Part of a small language model's weights.
Size: 15 layers, 9 heads of 32, MLP 512 SwiGLU.
Architecture: rotary positions, no biases in attention or MLP, untied embeddings.
Training: 128M tokens, 7807 steps.
MLP neurons of a small language model. Each row is named by its layer, matrix (gate and up: input weights) and neuron, and shows model dimensions 32-127. Each number is 50 + 12 x the weight over its row's rms, rounded and kept within 0 to 99. A neuron's up and down rows have the sign that makes its largest values positive.
After each neuron's rows, "fires after" lists the tokens most often just before its 100 highest values on Wikipedia text that the model never trained on.

L2.gate79:40 43 60 59 38 42 35 51 46 54 46 53 55 66 20 44 60 34 20 38 54 30 63 62 28 44 47 53 65 52 50 53 60 56 56 33 48 55 73 55 77 41 35 48 73 37 29 32 44 48 49 21 58 40 35 54 48 54 39 61 50 64 57 39 43 45 53 50 47 66 39 48 58 48 25 38 59 55 57 57 55 61 46 57 49 55 41 43 60 54 48 77 51 63 57 62
L2.up79:43 64 50 48 49 55 50 62 69 61 50 53 62 70 19 53 73 47 43 41 53 30 47 69 50 45 36 47 66 51 54 51 57 71 57 43 32 58 62 68 76 65 39 51 57 46 51 40 57 56 43 46 65 38 42 59 61 77 27 54 61 58 61 60 36 46 44 30 34 66 31 72 65 41 40 43 40 40 56 51 67 46 50 40 35 51 38 50 58 59 58 59 53 72 71 56
fires after: " ", "6"

L5.gate127:44 51 34 46 58 61 54 39 45 38 58 62 49 45 48 37 60 39 64 40 51 66 54 55 47 58 38 51 63 65 56 28 40 47 60 51 60 16 55 53 54 60 72 45 43 48 69 49 33 46 45 65 47 55 63 63 39 34 42 50 45 45 45 32 49 71 57 61 50 45 50 38 47 64 60 37 49 45 90 67 52 74 53 79 48 62 22 47 47 47 46 39 63 49 37 52
L5.up127:37 42 53 37 47 56 36 63 38 57 43 51 42 39 55 36 56 45 79 56 32 64 49 61 37 49 63 70 51 34 63 56 63 64 50 25 64 45 47 51 63 46 51 69 38 54 44 67 51 44 50 54 41 58 44 48 61 61 36 62 60 69 49 41 43 32 35 37 62 44 52 33 37 41 49 52 25 32 82 66 50 53 37 46 53 54 35 55 53 51 32 51 51 61 36 23
fires after: "\n\n", "-", "itle", "\n"

L3.gate1:32 65 69 64 50 60 44 43 64 51 60 45 47 37 40 51 51 45 42 45 39 44 34 50 31 60 39 28 35 53 61 43 41 61 31 69 52 49 53 52 55 41 67 52 43 66 41 36 42 50 66 45 41 57 64 43 47 51 47 35 61 58 50 44 29 48 44 54 29 58 46 53 42 47 62 66 34 53 53 23 45 61 48 56 51 36 55 57 34 63 69 46 52 28 62 42
L3.up1:58 41 26 53 59 47 36 35 49 50 64 21 58 68 33 69 47 75 53 67 67 40 53 61 51 48 42 36 50 40 31 47 40 53 37 46 52 62 58 14 42 48 58 43 32 62 59 49 53 57 43 65 56 80 49 56 37 46 45 28 37 72 43 47 41 46 48 31 47 47 57 49 62 61 44 60 68 46 53 34 53 39 53 44 51 58 59 57 51 62 69 51 58 31 53 33
fires after: " I", " T", "A", " m", "k"

L5.gate276:59 62 48 44 51 31 62 42 24 36 45 84 60 57 56 68 67 42 53 46 61 63 77 55 55 31 58 49 55 43 30 33 41 61 36 30 44 42 61 47 44 71 39 54 59 38 35 67 50 47 47 41 60 32 40 56 54 59 38 50 74 47 64 48 39 63 57 71 49 38 55 59 66 65 35 50 65 33 51 49 36 43 37 70 45 34 66 59 68 38 38 44 42 40 56 51
L5.up276:47 54 46 33 64 52 80 76 38 42 52 31 69 52 55 45 45 49 52 45 57 46 61 56 47 43 42 32 50 43 28 53 67 72 25 29 56 54 30 48 54 49 46 33 71 60 68 60 52 49 69 49 65 42 51 67 25 58 48 50 48 55 51 39 62 31 68 56 48 56 24 52 56 54 65 69 77 57 51 71 57 57 33 64 24 37 24 34 65 37 32 28 51 41 45 46
fires after: " B", " O", "-", " d", " D", "re"

L3.gate425:53 57 44 55 45 48 39 47 46 35 54 68 43 15 66 44 82 52 66 52 40 61 67 64 56 40 29 57 52 53 44 37 62 39 52 50 46 39 58 40 45 45 56 45 36 58 49 45 59 48 24 54 67 57 46 62 51 58 42 45 50 34 42 39 36 37 54 57 56 57 43 65 65 53 42 46 64 15 85 65 55 31 39 47 49 37 67 29 55 40 33 30 56 53 31 53
L3.up425:32 79 32 58 52 49 42 36 68 42 58 50 55 62 45 60 38 49 58 64 28 73 49 51 59 55 40 61 54 46 37 50 42 50 59 48 33 56 28 65 51 64 44 56 39 52 75 63 64 42 63 51 42 69 67 60 60 40 51 64 49 38 55 55 68 50 39 41 42 52 00 54 45 25 48 68 72 37 60 75 46 47 69 57 55 46 60 57 51 38 53 34 50 54 42 41
fires after: "-", "/", " s"

L3.gate173:64 41 48 53 50 30 60 65 46 46 52 41 47 69 51 64 63 58 45 44 77 34 44 47 38 55 69 52 41 66 37 45 73 45 27 28 34 49 51 39 46 32 41 63 81 39 40 55 36 26 50 47 61 56 42 58 64 29 54 28 55 62 51 40 74 43 69 67 56 44 48 42 62 36 66 31 54 53 62 40 53 31 49 64 46 42 47 50 45 63 43 59 45 34 78 64
L3.up173:57 47 44 62 67 62 49 53 46 83 37 50 46 48 32 57 29 40 70 51 71 46 50 51 50 38 58 58 49 60 41 66 39 51 56 51 58 63 61 31 57 62 39 54 50 29 42 42 72 49 64 52 75 66 42 58 61 48 51 43 43 54 66 61 44 58 55 34 48 57 49 44 55 27 51 63 48 50 57 15 51 39 59 40 44 35 57 60 42 54 29 55 53 69 53 56
fires after: "6", "0", "7", "′", "8"

L9.gate52:56 60 51 34 27 37 47 43 55 55 46 49 45 60 50 68 68 34 48 67 44 34 54 46 55 70 72 50 29 40 32 61 34 57 47 45 36 60 55 40 55 61 66 36 44 44 42 55 53 47 44 58 72 64 51 59 69 56 87 41 29 34 57 43 47 66 54 51 75 61 43 80 49 49 58 64 58 49 57 29 57 46 53 45 14 57 62 57 44 53 61 29 37 41 49 49
L9.up52:56 59 33 68 36 38 36 64 55 64 35 48 68 52 46 42 28 46 31 50 68 59 59 48 49 32 41 30 27 57 53 62 56 59 54 33 61 48 57 49 57 58 39 35 40 63 86 43 39 51 47 50 55 61 59 59 45 41 76 43 39 56 71 38 66 48 46 46 35 53 41 41 47 53 48 51 72 38 55 41 47 56 44 54 46 46 60 62 67 74 62 43 32 50 45 47
fires after: "1", " the", "2", "95", " e", " in"

L8.gate506:39 39 72 62 46 58 66 73 66 34 53 57 47 63 45 48 49 39 64 42 66 58 28 53 38 44 42 60 55 46 56 34 58 80 65 84 43 47 50 35 50 59 56 46 29 50 63 54 78 64 50 46 43 48 57 44 36 50 69 80 55 33 57 39 83 35 59 47 42 53 66 50 47 49 58 54 44 39 52 47 33 58 53 50 32 67 30 48 38 41 49 43 32 56 52 64
L8.up506:64 57 41 58 28 63 43 51 42 67 32 73 59 44 59 66 52 51 30 50 45 48 50 46 38 60 61 36 52 77 53 22 55 36 51 49 70 50 41 63 42 57 62 25 64 50 53 62 43 60 40 49 44 50 44 54 43 50 54 54 48 46 48 70 55 62 63 50 37 57 43 69 56 59 47 46 39 87 37 40 47 41 55 35 77 59 43 38 60 34 53 73 49 55 40 76
fires after: "p", "P", "ap", "rop"

L3.gate202:46 34 50 25 41 46 37 66 44 30 33 65 48 54 42 41 70 67 55 42 53 66 58 43 43 51 39 51 43 44 66 58 38 49 57 66 66 38 36 56 65 42 70 56 66 62 71 49 73 68 53 46 46 54 39 72 55 56 60 54 53 48 76 45 52 47 62 51 54 49 42 59 43 41 50 59 53 45 87 60 61 29 63 49 70 40 51 65 53 45 61 30 53 54 51 35
L3.up202:39 47 31 31 48 35 55 73 31 18 54 55 55 41 46 35 58 67 57 40 66 59 53 45 42 66 43 35 58 43 50 45 35 64 44 46 62 62 62 51 48 55 57 49 38 46 64 47 55 67 65 43 40 43 77 58 49 67 44 62 44 50 68 61 50 40 73 40 39 38 34 61 48 56 65 23 56 33 59 60 47 40 55 50 60 29 57 28 40 58 41 40 31 51 53 48
fires after: "-", " r", " p", " m", " R", " B"

L5.gate249:38 49 70 53 35 52 35 70 49 37 50 45 31 50 62 53 52 48 42 18 53 25 11 50 50 39 52 64 52 41 49 22 66 45 38 69 48 50 50 45 52 55 70 46 54 52 42 64 57 51 33 47 44 68 49 51 32 53 59 49 56 38 37 58 61 73 32 40 50 49 37 39 42 59 40 58 52 43 54 38 51 73 52 39 67 57 38 66 17 59 71 43 53 43 39 59
L5.up249:51 64 67 58 48 54 47 54 59 44 49 47 55 58 48 52 35 61 61 50 59 37 44 36 50 36 39 71 60 43 39 54 62 40 51 67 48 62 57 65 43 37 76 64 65 48 52 54 55 59 60 41 68 63 53 72 40 49 59 54 44 27 48 65 67 46 41 46 49 61 44 51 56 61 68 72 37 36 39 41 49 47 38 61 67 60 19 40 68 53 68 38 58 45 23 49
fires after: " P", "P", " p", "p", " N", "ach"

L3.gate344:42 53 62 58 47 51 45 47 70 47 64 44 57 52 28 76 47 48 53 32 51 35 32 59 42 38 47 22 44 40 51 59 48 56 74 61 53 56 64 47 57 49 45 56 38 57 48 42 65 85 31 48 55 33 37 46 21 60 74 59 67 65 48 72 67 37 44 68 52 64 66 61 46 82 13 63 55 52 60 50 41 59 55 80 81 53 50 59 57 58 55 55 35 50 44 39
L3.up344:52 40 52 52 57 53 54 34 57 62 27 41 48 52 39 59 60 61 58 47 52 47 58 56 64 62 45 15 40 44 41 57 43 48 66 50 57 58 62 37 54 60 59 60 30 56 35 39 53 47 55 80 38 44 45 56 24 25 44 67 65 55 62 66 60 65 42 42 61 59 48 68 61 71 63 35 57 47 61 45 40 64 65 65 54 38 35 59 40 61 77 45 55 36 53 34
fires after: "A", " T", "our", " A", " C"

L8.gate272:62 64 44 24 46 19 67 78 58 44 58 37 49 54 50 60 84 55 49 63 49 56 59 44 60 47 56 35 39 40 53 64 43 59 63 45 68 31 61 52 40 52 60 53 54 54 51 34 59 60 53 50 40 50 31 63 64 50 58 40 56 58 58 55 27 60 78 44 49 46 32 51 46 51 45 46 73 36 60 50 41 46 57 34 46 47 39 60 45 61 58 46 60 43 24 62
L8.up272:62 45 58 56 54 58 49 66 42 31 61 40 54 54 58 62 69 68 44 31 62 36 43 36 53 39 41 49 46 66 33 58 54 72 17 38 67 56 38 52 59 30 62 32 51 59 69 42 61 62 45 67 45 68 69 49 39 63 37 42 43 39 42 44 49 43 49 50 50 51 33 49 56 67 38 51 37 28 66 39 61 38 37 61 60 32 52 37 36 55 46 36 58 44 55 53
fires after: "2", "b", " h", "95", "1"

L3.gate132:43 63 54 59 34 45 61 62 42 58 51 50 44 65 49 27 51 26 06 46 31 41 75 37 50 48 58 40 46 78 48 46 57 51 33 46 38 53 35 54 49 64 43 56 75 66 33 52 46 51 54 65 38 18 35 42 53 62 49 53 67 32 66 35 54 51 47 72 59 52 60 54 36 54 59 41 33 36 35 62 47 42 37 57 55 63 69 59 82 46 47 62 51 59 62 61
L3.up132:49 58 41 43 40 60 46 30 63 45 56 41 48 52 32 44 36 62 39 68 51 36 35 40 57 20 49 40 49 60 69 38 42 52 69 45 47 55 44 82 64 51 67 53 85 56 61 72 39 74 38 45 42 30 54 42 70 54 42 50 44 54 65 48 42 59 58 48 32 45 63 68 50 69 52 68 44 63 51 59 60 40 32 50 31 66 49 60 36 51 45 62 57 59 56 55
fires after: "\n\n", "\n", " "

L9.gate313:55 57 73 47 52 62 43 67 72 45 64 68 47 63 53 61 76 32 50 42 41 52 40 64 58 42 56 36 48 33 30 61 72 57 40 56 48 53 45 52 32 58 43 50 41 79 58 51 26 55 66 60 45 60 54 25 48 52 50 48 45 63 54 66 48 39 43 37 40 72 41 62 50 47 64 32 48 36 56 52 42 58 52 46 38 45 47 51 55 58 56 16 74 71 32 41
L9.up313:75 55 42 54 48 53 51 52 44 27 58 59 54 68 31 63 47 44 49 43 54 43 47 58 75 46 51 70 49 50 52 59 68 40 48 40 44 52 41 40 64 50 32 56 57 61 39 63 61 18 49 58 25 58 55 35 47 58 47 55 57 15 44 36 61 48 38 34 39 51 42 54 42 54 41 24 26 48 47 68 57 47 40 47 50 60 41 38 44 49 18 52 49 40 46 41
fires after: "2", " h", " H", "h"

L10.gate70:49 40 37 69 52 47 24 52 44 62 46 38 54 48 37 52 69 43 44 47 50 68 48 44 34 35 47 54 41 55 48 32 56 58 40 27 56 46 70 30 71 51 49 49 47 60 67 51 42 58 38 52 58 55 34 45 62 56 58 42 58 37 43 47 61 67 38 31 44 42 56 57 40 28 71 58 39 71 73 46 47 52 62 47 34 42 51 46 32 29 52 54 53 38 25 50
L10.up70:56 72 47 44 33 59 47 54 59 58 41 42 67 46 40 40 59 54 53 38 64 47 56 26 46 47 38 37 74 60 51 59 44 39 50 41 53 37 58 24 45 36 26 87 56 43 52 58 36 40 55 59 72 32 54 48 49 45 61 81 67 43 56 49 57 38 41 46 44 59 45 47 34 36 70 36 47 46 46 63 45 58 23 71 55 51 68 72 46 39 41 54 60 53 69 43
fires after: "it", " ro", " v", "a", "oc", " b"